Weights of a small transformer language model.
Size: 13 layers, width 448, 7 heads of 64 (1 for keys and values), vocabulary 18373, 43.4M parameters.
MLP neurons of a small language model. Each row is named by its layer, matrix (up: input weights; down: output weights) and neuron, and shows model dimensions 272-367. Each number is 128 + 24 x the weight over its row's rms, rounded and kept within 0 to 255.
After each neuron's rows, "fires in" lists the words (lower case) most often at its 100 highest values on Wikipedia text that the model never trained on.

L2.up558 [146 113 125 130 132 134 162 135 116 172 149 140 153 140 139 129 129 154 142  93 133 146 145 120  92 120 145  85  85 127  87  99  98 130 140 145 150 109 129 127 142 128 142  73 138 114 141 127 148 146 141  80 126  82 126 142 131 114 126 116 124 106 145 145 142 124  70 123 154 157 109 156 158 142 130  84 123 145 108 138 154 185 114 121  95  82 148 147 163 150 158  92 128 115 152 147]
L2.down558 [137 140  96 111 150 127 115 121  75 132 114 141 123 127  85 143 135 125 111 119 106 122 165 132  92 121 107 103 118 113 108 114 106 132 144 142 136 140 109 107 110  84 148 141 152  88 112 113 150 113 134 117 137 151 121 127 126  95 100 131 108 137 127 129 168 144 107  84 136 138 154 142  91 140 154  84  99 130 128 123 154 168 171 113  91 150 142 179 121 143 168 106 124  90 135 181]
fires in: "of", "to"

L5.up1110 [143 111 121 131 142 152 116 156  98  88 144 130 133 123 176 157 174 136 151 149 163 118 159  97 135  86 145  87 112  86 111 120 149  92 129 105 119 127 120 150  90 124 135 153 136  96 104 116 149 106 180 101 144 157 103  90 133 112  94 149 109 129 138 161  95 133 138 119 121 129 149 168 160  90 122 118 107 133 167  65 123 127 161 114 148 102  97 116 110 119 128 136 128 117 186 139]
L5.down1110 [158  83 121 128 139 120 116 149  79 138 117 111 136  85 190  97 126 100 116  88 102  80 106 106 160 138 141 120 152  94 152 117 168 120 110 113  87 151 115 143 140 102 123 143 157 119 130 112 146 126 126  85 149 119 116 182 129 146  75 110 101 122 139 130 196 112 121 123 110 123 144 107  84 120  98 103 125 144 157 169 132 123 110 112 143 104  70 124 163 154 155 151 104 146 137 128]
fires in: "on", "by", "off", "hezbollah", "south", "have"

L2.up1353 [113 132 117 150 116 133 143 137 114 152 163 107 141 112 108 102 156 110 132 139  93 124 137  71 136 163 162 102  98 122 179 144 120 114 131 125 135  97 125 157 107  72 130 120 150 115 136  86 138  81 168 145 125 145 161 111 120 106  81  80  95 134 118 123 185 148 138 170 141 129 115 106 110 137 118 151  89 169  87 135 152 111 160  97 144 135 137 141 185 133 138 132 157 139 116 157]
L2.down1353 [116 140 134 121 115 141 153 136 100 105 156 136  67 127 130 113 124 121 158 132 111 100 129 129 107 146 149 134 108 113 160 152 138 165 143 128 146  89 145 131  99 100  93 178 131 117 109 111 107 140 148 126 141 154 154 147 117 132 159  96 125 162 112 147 122 146 149 144 139 134 123 153 122 155 120 141 109 111 123 160 155 137 104 107 123 116 109 105 147 124 117 162 116 116  93 114]
fires in: "of", "to"

L6.up1263 [170 143 149 120 100 159 156 131  93 131 121 139 127 148 157  73 169 127 121 115 139 131 158 148 101 127 131 160 132 127  72 125 115 155 102 102 124 127 111 125 129 160 160 130 138 145 157 151 165  99 144 114 136 102 132 112 152 152 163 129 125 119 132 134 141 139  96 113 109  59 146 141 137 142 155 138 127 183 141 123 127 138  98 155 105 138 120 112 121 146  95 103 142 138 148 104]
L6.down1263 [150 132 131 154 138 122 154 160 158  95 146 138 132 149 147  94 149 146 130 125 173 126 102 170  91 121 102 160 130 152 120  78 120 202 123 122 144 163 118 145 119 103 134  93  98 147 144 141 189 122 146 110 150  79  98 129  92 122 114 109 155 113 147 135 165 127 115 123 107 109 122  85 120 159 157 160 146 187 145 142 111  88 125 124  75 108 120 118 136 131 152  94  86  99 110 144]
fires in: "in", "of", "into", "by"

L2.up173 [111 153 136 122 114 121 142 144 144  97  99 146  94 128 119  52 186 103 151 110 105 116 127 168 109 117 116 100 101 105 154 166 116 128 133 131 141 141 144 139  89  90 135 138 126 118 103 112 132 141 142 111 124 134 136 100 105 111  81 107 153 136 133 152 138 122 120 122 155 129 130 132 118 161 144 122 132 116  93 149 131 160 116 131 143 137 131 121 111  96 130 102 131 122 121 133]
L2.down173 [116 105 166 124 107  89  86 127 132 102  92 151  92 138 157  99 145 121 119 161 151 110 130 145 131 146 151 114 148 157 156  92 136 156 145 104 142 125  92  93 146 108 139 127 102 152  84 117 126 134  94 100 117 139 108 147 144  89 126 157  96  99 123 130 165  87 124 128 139 104  61 116 153 114 138 101 129 160 127  83 120 144 139 208 149 156 159  95 109 124 133 166  94 126 126 147]
fires in: "has", "of", "to", "nearly", "per", "top"

L6.up411 [149 115 120 151 156 141 177  91 148 148  98 159 140 162 187 115 167  90 127 102 120 130 121 127 117 137 129 102 135 108  73  88 103  97 109 142 110  92 134 187 104 140 156 138 125 133 135 114 132 124 163 144 134 132 138 109 129 173 149 154 126  99 158 138 133 131 138  74 150 121 140 133 121 139 121 110 101 184 130 118 125 116 132 124 109 125 128 126 148 153 137 118  98 109 195 145]
L6.down411 [133 142 151 101 160 113 172 140  80  97 162 125 109 161 119 167 114  97 114 158 139 113 174 130 154 125 147 121 150 129 120 135 114 142 114 122 142 118  88 147 136 118 147 154 116 101 136 159 155 165 124 128 173 134  71 129  81 116 128  82  99 116 143 112 141 131 150 135 132 146 129  84  92 148 168 142 123 143 147 126 147  77 131 148 100 126 107 128 185 139 154  94 131 137 121 107]
fires in: "not", "by", "to"

L5.up160 [144 137 153 105 138  85 100 128 134 123 187 173 119 143 145  82 166  97 102 121 128 125 111 123 144 116 104 164 116  82 111  92 164 155 151 185 114 114 120 155 117 116 132  98 114 151 104 128 128 126 147 116 121 112 140 106 134 135 113 126  98 121 149 127 160 111 158 131 143 142  85 152 130 187 113 128  92 121 101 116 161 189 166 141 132 138 164 152 122 126 100  97 130 134 120 136]
L5.down160 [105 120 133 112 122 124 101 136 138 117  95 158 107 127 146  96 142  97 179 189 191 119 112 136 147 104 158 147 119  97 145 125 113 156 146 148 131 120 152 129  99 110 162 135 145 149 143 125 136 161 152 127 136  98 112 106 123 128  99 117 165 125 118 129 126 117  88 154 105  99 151 139 119 104 152 131 146 155 125  79 134 106 154 131 167 136 135 107 131 101 102  96  71 128 101 128]
fires in: "of", "in", "on", "to", "best"

L2.up295 [111 122  99 107 120 122 142 123 156 121 130 141 120 114 151 114 113 150 167 122 141 148 165  88 107 124 144 117 134 134 104 156 125 143 134 111 174 118 128 135  93 134 108 128 135 100 117 145 124 123 130 117 120 110  92 167 121 124 132 122 118 141 137 156 176 121 146 112 126 181 156 147 174 155 120 152 158 155 140 118 102 121 148 104 147 136 104 150 102 121 122 161 152 140  96 114]
L2.down295 [146  92  78 161 132 123 115 127 177 111 139 132  96 138 143 105 129 171 112 141  96 154 124 112 134 111 129  89 148 135 106 144 128 116 118 134 165 126 109 168 107 117 100 115 121 121  94 171 154 133 118 101 111  95  68 139 111  79 103 113 112 115 113 126 149 143 141 111 142 142 148 157 165 148  79 127 129  99 160  87 111 129 178 129 134 125 106 151 120 173  91 143 163 141 107  97]
fires in: "north", "south", "east", "northcote", "pass", "rivers"

L5.up1453 [102 120 142 125 153 145 161  96 147 114 104  77 149  91  84 136  63 123 136 150 119 172 116 133 146 161 121 107 136 166  99 114 138 114 129 200 106 147 139 123 108 100 123 160 142 126 186 104 104  88 159 156 133  93 150 119 122 154 123 102 128 161 188 121 129 119 124 142 143 141 154 105 115 114 119 129 127 110  92 105 142 132 132 134 115 156 135 118 166 129 105 109  80 160 164 102]
L5.down1453 [138 117 161 141 131 131 148 144  99 119 109  79 167 122  89 130 116 108 124 140 152 150 106 113 169 154 141 119 145 160 140  75 173 106 149 147  69 157 136  82 153 121 157 117 155 140 154  99 160 142 146 165 149 107 142 169 159 135 122 156 134 161 154 147  88 136 139 142 108  98 177 157 143 167 156 178 133  93 155 148 152 141 101  85 139 132 114 123 119 124 140 160  85 129 141 108]
fires in: "history", "career", "life", "origin", "development", "founder"

L5.up1733 [185 121 123 148 130 157 121 137 146 157 122 144 104 115 110 124 119 105 103 141 132 102 165 119 163 127 156 159 150 120 150  88 119 124 152 139 141 199 121 159 148 150 133 138 130 163 146 135 137 120 143 141 133 142 129 123 177 150 151 124 136 116 149 123 117  78  99 160 101 113  96 203 188 142 142 115 142 144 131 122 143 124 148 134 112 141 144 105 178 110 135 114 111 145 134 120]
L5.down1733 [142 123 165  89 157 145 148 118 114  98 148  74 169 135 117 113 122 137 110 140 117 112  97  69 124 129 100 106 134  62 159 143 139 165 134 138 113 123 111 177 129 138 157 106 159 102 131 117 150 131 147 136 134 156 137 127 105 136  74 142 154 108 133 166 142 162 111 128 111 128  91 147  89 170  82 120 143  72  92 162 118 126 152 137 101 143 135 148 140 160 126 139 107 129 120 133]
fires in: "by", "his", "or", "plot", "career"

L2.up845 [145 114 107  90 139 144 145 188 102  86 126 105 111 111 109 126 151 155 160 127 134 162 110 108 145 131 114 125 122 154 147 128 153  96  90 161  89 129 151 141 129 175 132 170 152 156 158 152 154 130 102  89 129 101 103 129  68 126 144 165 108 107 117 166  77 136 119 121 144  99 113 116 122 114 145 149 108  99 129 110 128 138  79 135 123 144  97 134 158 122 117 179  69 153 131 118]
L2.down845 [103  98 100 111 171  98 118 121 121 100 114 107 145  90  94 109 124 152 128 181 125 156 130  85 129 130 103 103 120 187  98  73 141  97 140 155 117 127 136 125 137 140 174 138 113 151 132  91 118 121 126 142 168 107 102 139  80 115 163 167 106 124 102 116 110 161 132 126 129 156 155  88 121 145 121 131  99 112 135 139 141  86 121 135 134 124 144 145 135 131 154 143  64 156 149 134]
fires in: "career", "production", "development", "work", "project", "working"

L6.up1779 [125 108 139 119 142  98 144 122 121 116  95 112 147 141 169 125 140 142 152 136 136 112  93 123 122 102 120 166 119 109 112 158 102 108 106 126 103 155  89  95 102 136 149 106  98 120 117 139 131 114 197 115 120 131  97 145 108 152 145 140  86  92 165 137 135 182 131 132 106 106 136 137 128 121 168 121 167 152 123 131 125 116 154 184 110 178 129  92 156 145 118 117  73 109 155 138]
L6.down1779 [ 89 127 117  89 127 135 134 170 143  97 123 168 125 141 114 166  96 126 103 131 149 108 117  98 119 170 125 115  99 119 144 151 154  87 117 136 131 142 142 152 107  90 125 145 111 107  75 135  94  94 124 152 146 153 101 147 110 112 127 137 113 114 115 101 158 152 143 153 115 111 145 129 124 164  99 120 104 114 111 129 152 127 124 176 104 156 145 138 150 115  81 115  85 130 137 181]
fires in: "s", "its", "their", "whose", "the"

L5.up103 [149  89 125  88 145 165 116  83 109  98 130 112 175 129 123 117 148 166 133 129 135 153 147 163 145 149 129  98  98 127 113 143 127 139 118 150 131 174 112 129 127 108 172 121 136  87 123 151 159 103 141 141 142 128 137 123 134 144 143 109 110 146 104 116 102 196  94 132  85 102 108 150 143 120 135  72 115 154  96 147 129 112 147 147 160 111 152 117 144 123 121 135  95 121  97 118]
L5.down103 [133 149 121 141 140 117 139 119  89  71 138 118 131  98  97 159 152 132  83 117 129 128 126 173 165 103 152 115 118 148 129 125 142  90 129 106 130 143  88 139 125 163 112 112 134 119 108 123 108 133 101 127 107 146 109 124  62 129  98 139 143 134 161 110 126 105 174 152 130 130 120 132 123  99 105 141 134 133 135 106 160 123 162 150 163 128 154 130 146 127  90 138 148 108 133  93]
fires in: "a", "the", "an", "s"

L2.up1181 [109 167 110 146 125 123 127 183 124 142 136 140 175  82  95 102  95 150 158  90 117 108 119 105 122 106 130 100 103  94 135 141 105 113 119 137 123 115  97  99 126 123 167 113  92 124 119 172 115 105 174 157 113 147 149 163 145 137 129  94 132 141 135 127 154 132 116 130 147 127 160  89 105 151 141 145 130 131  79 135 156 126 152 164 141 142 173 158 129 149 108 136 122 146 115 107]
L2.down1181 [167 109 138 128 136 132 191 118 150 150 108 109 175 113 165 150  67  91 138 138 154 106 155 103 117 139 128 157 120 111 162 138 101  98  86 118 114 121 106 132 137 116 125 119 126 123 113 131 138 151 132 153 151  93 140 137 107 105 134 126 142 127 102 121 100  78 145  94 104 106 175 154 130 148 131 146 172 148 164  86 140 133 130 158  89 164 128 115 167 148 181 147  77 124 144 120]
fires in: "to", "from", "of"

L2.up264 [129 131 125 113 146 122 143 153 120 140 121 155 110 136 142  86 140 122 112  94 142 124 134 102 132 105 122 127 126 139 130 156 127 111 125 121 158 117 152  98  95 106 138 124 122 127 141 129 113  81 148 119 123 113 130 147 119 155 132  81 133 170 130 151 162 150 136  98 139 117 152 109 120 169 121 145 153  90 144 137  88 116 127 145 112  88 142 132 134 141 148 166 116 125 119 150]
L2.down264 [159 115 148 154 133 138 129 139 132 159 155 169 136 161 114 106 136 153 104 121 145 111 136 113  97 124 154  88 137 131 128 176 136 107 149 115 154 118 178 153 131 192 127 140  94  82 130 116 141 146 135 121 113 126  75 154 113 140 120 109 130 128 135 120  82 151 100 169 130 132 105 127 176 162 113 115 145 115 136 137  93 113 132 133 113 121 149 142 164 156 129 149 128 145 156 133]
fires in: "south", "north", "black", "east"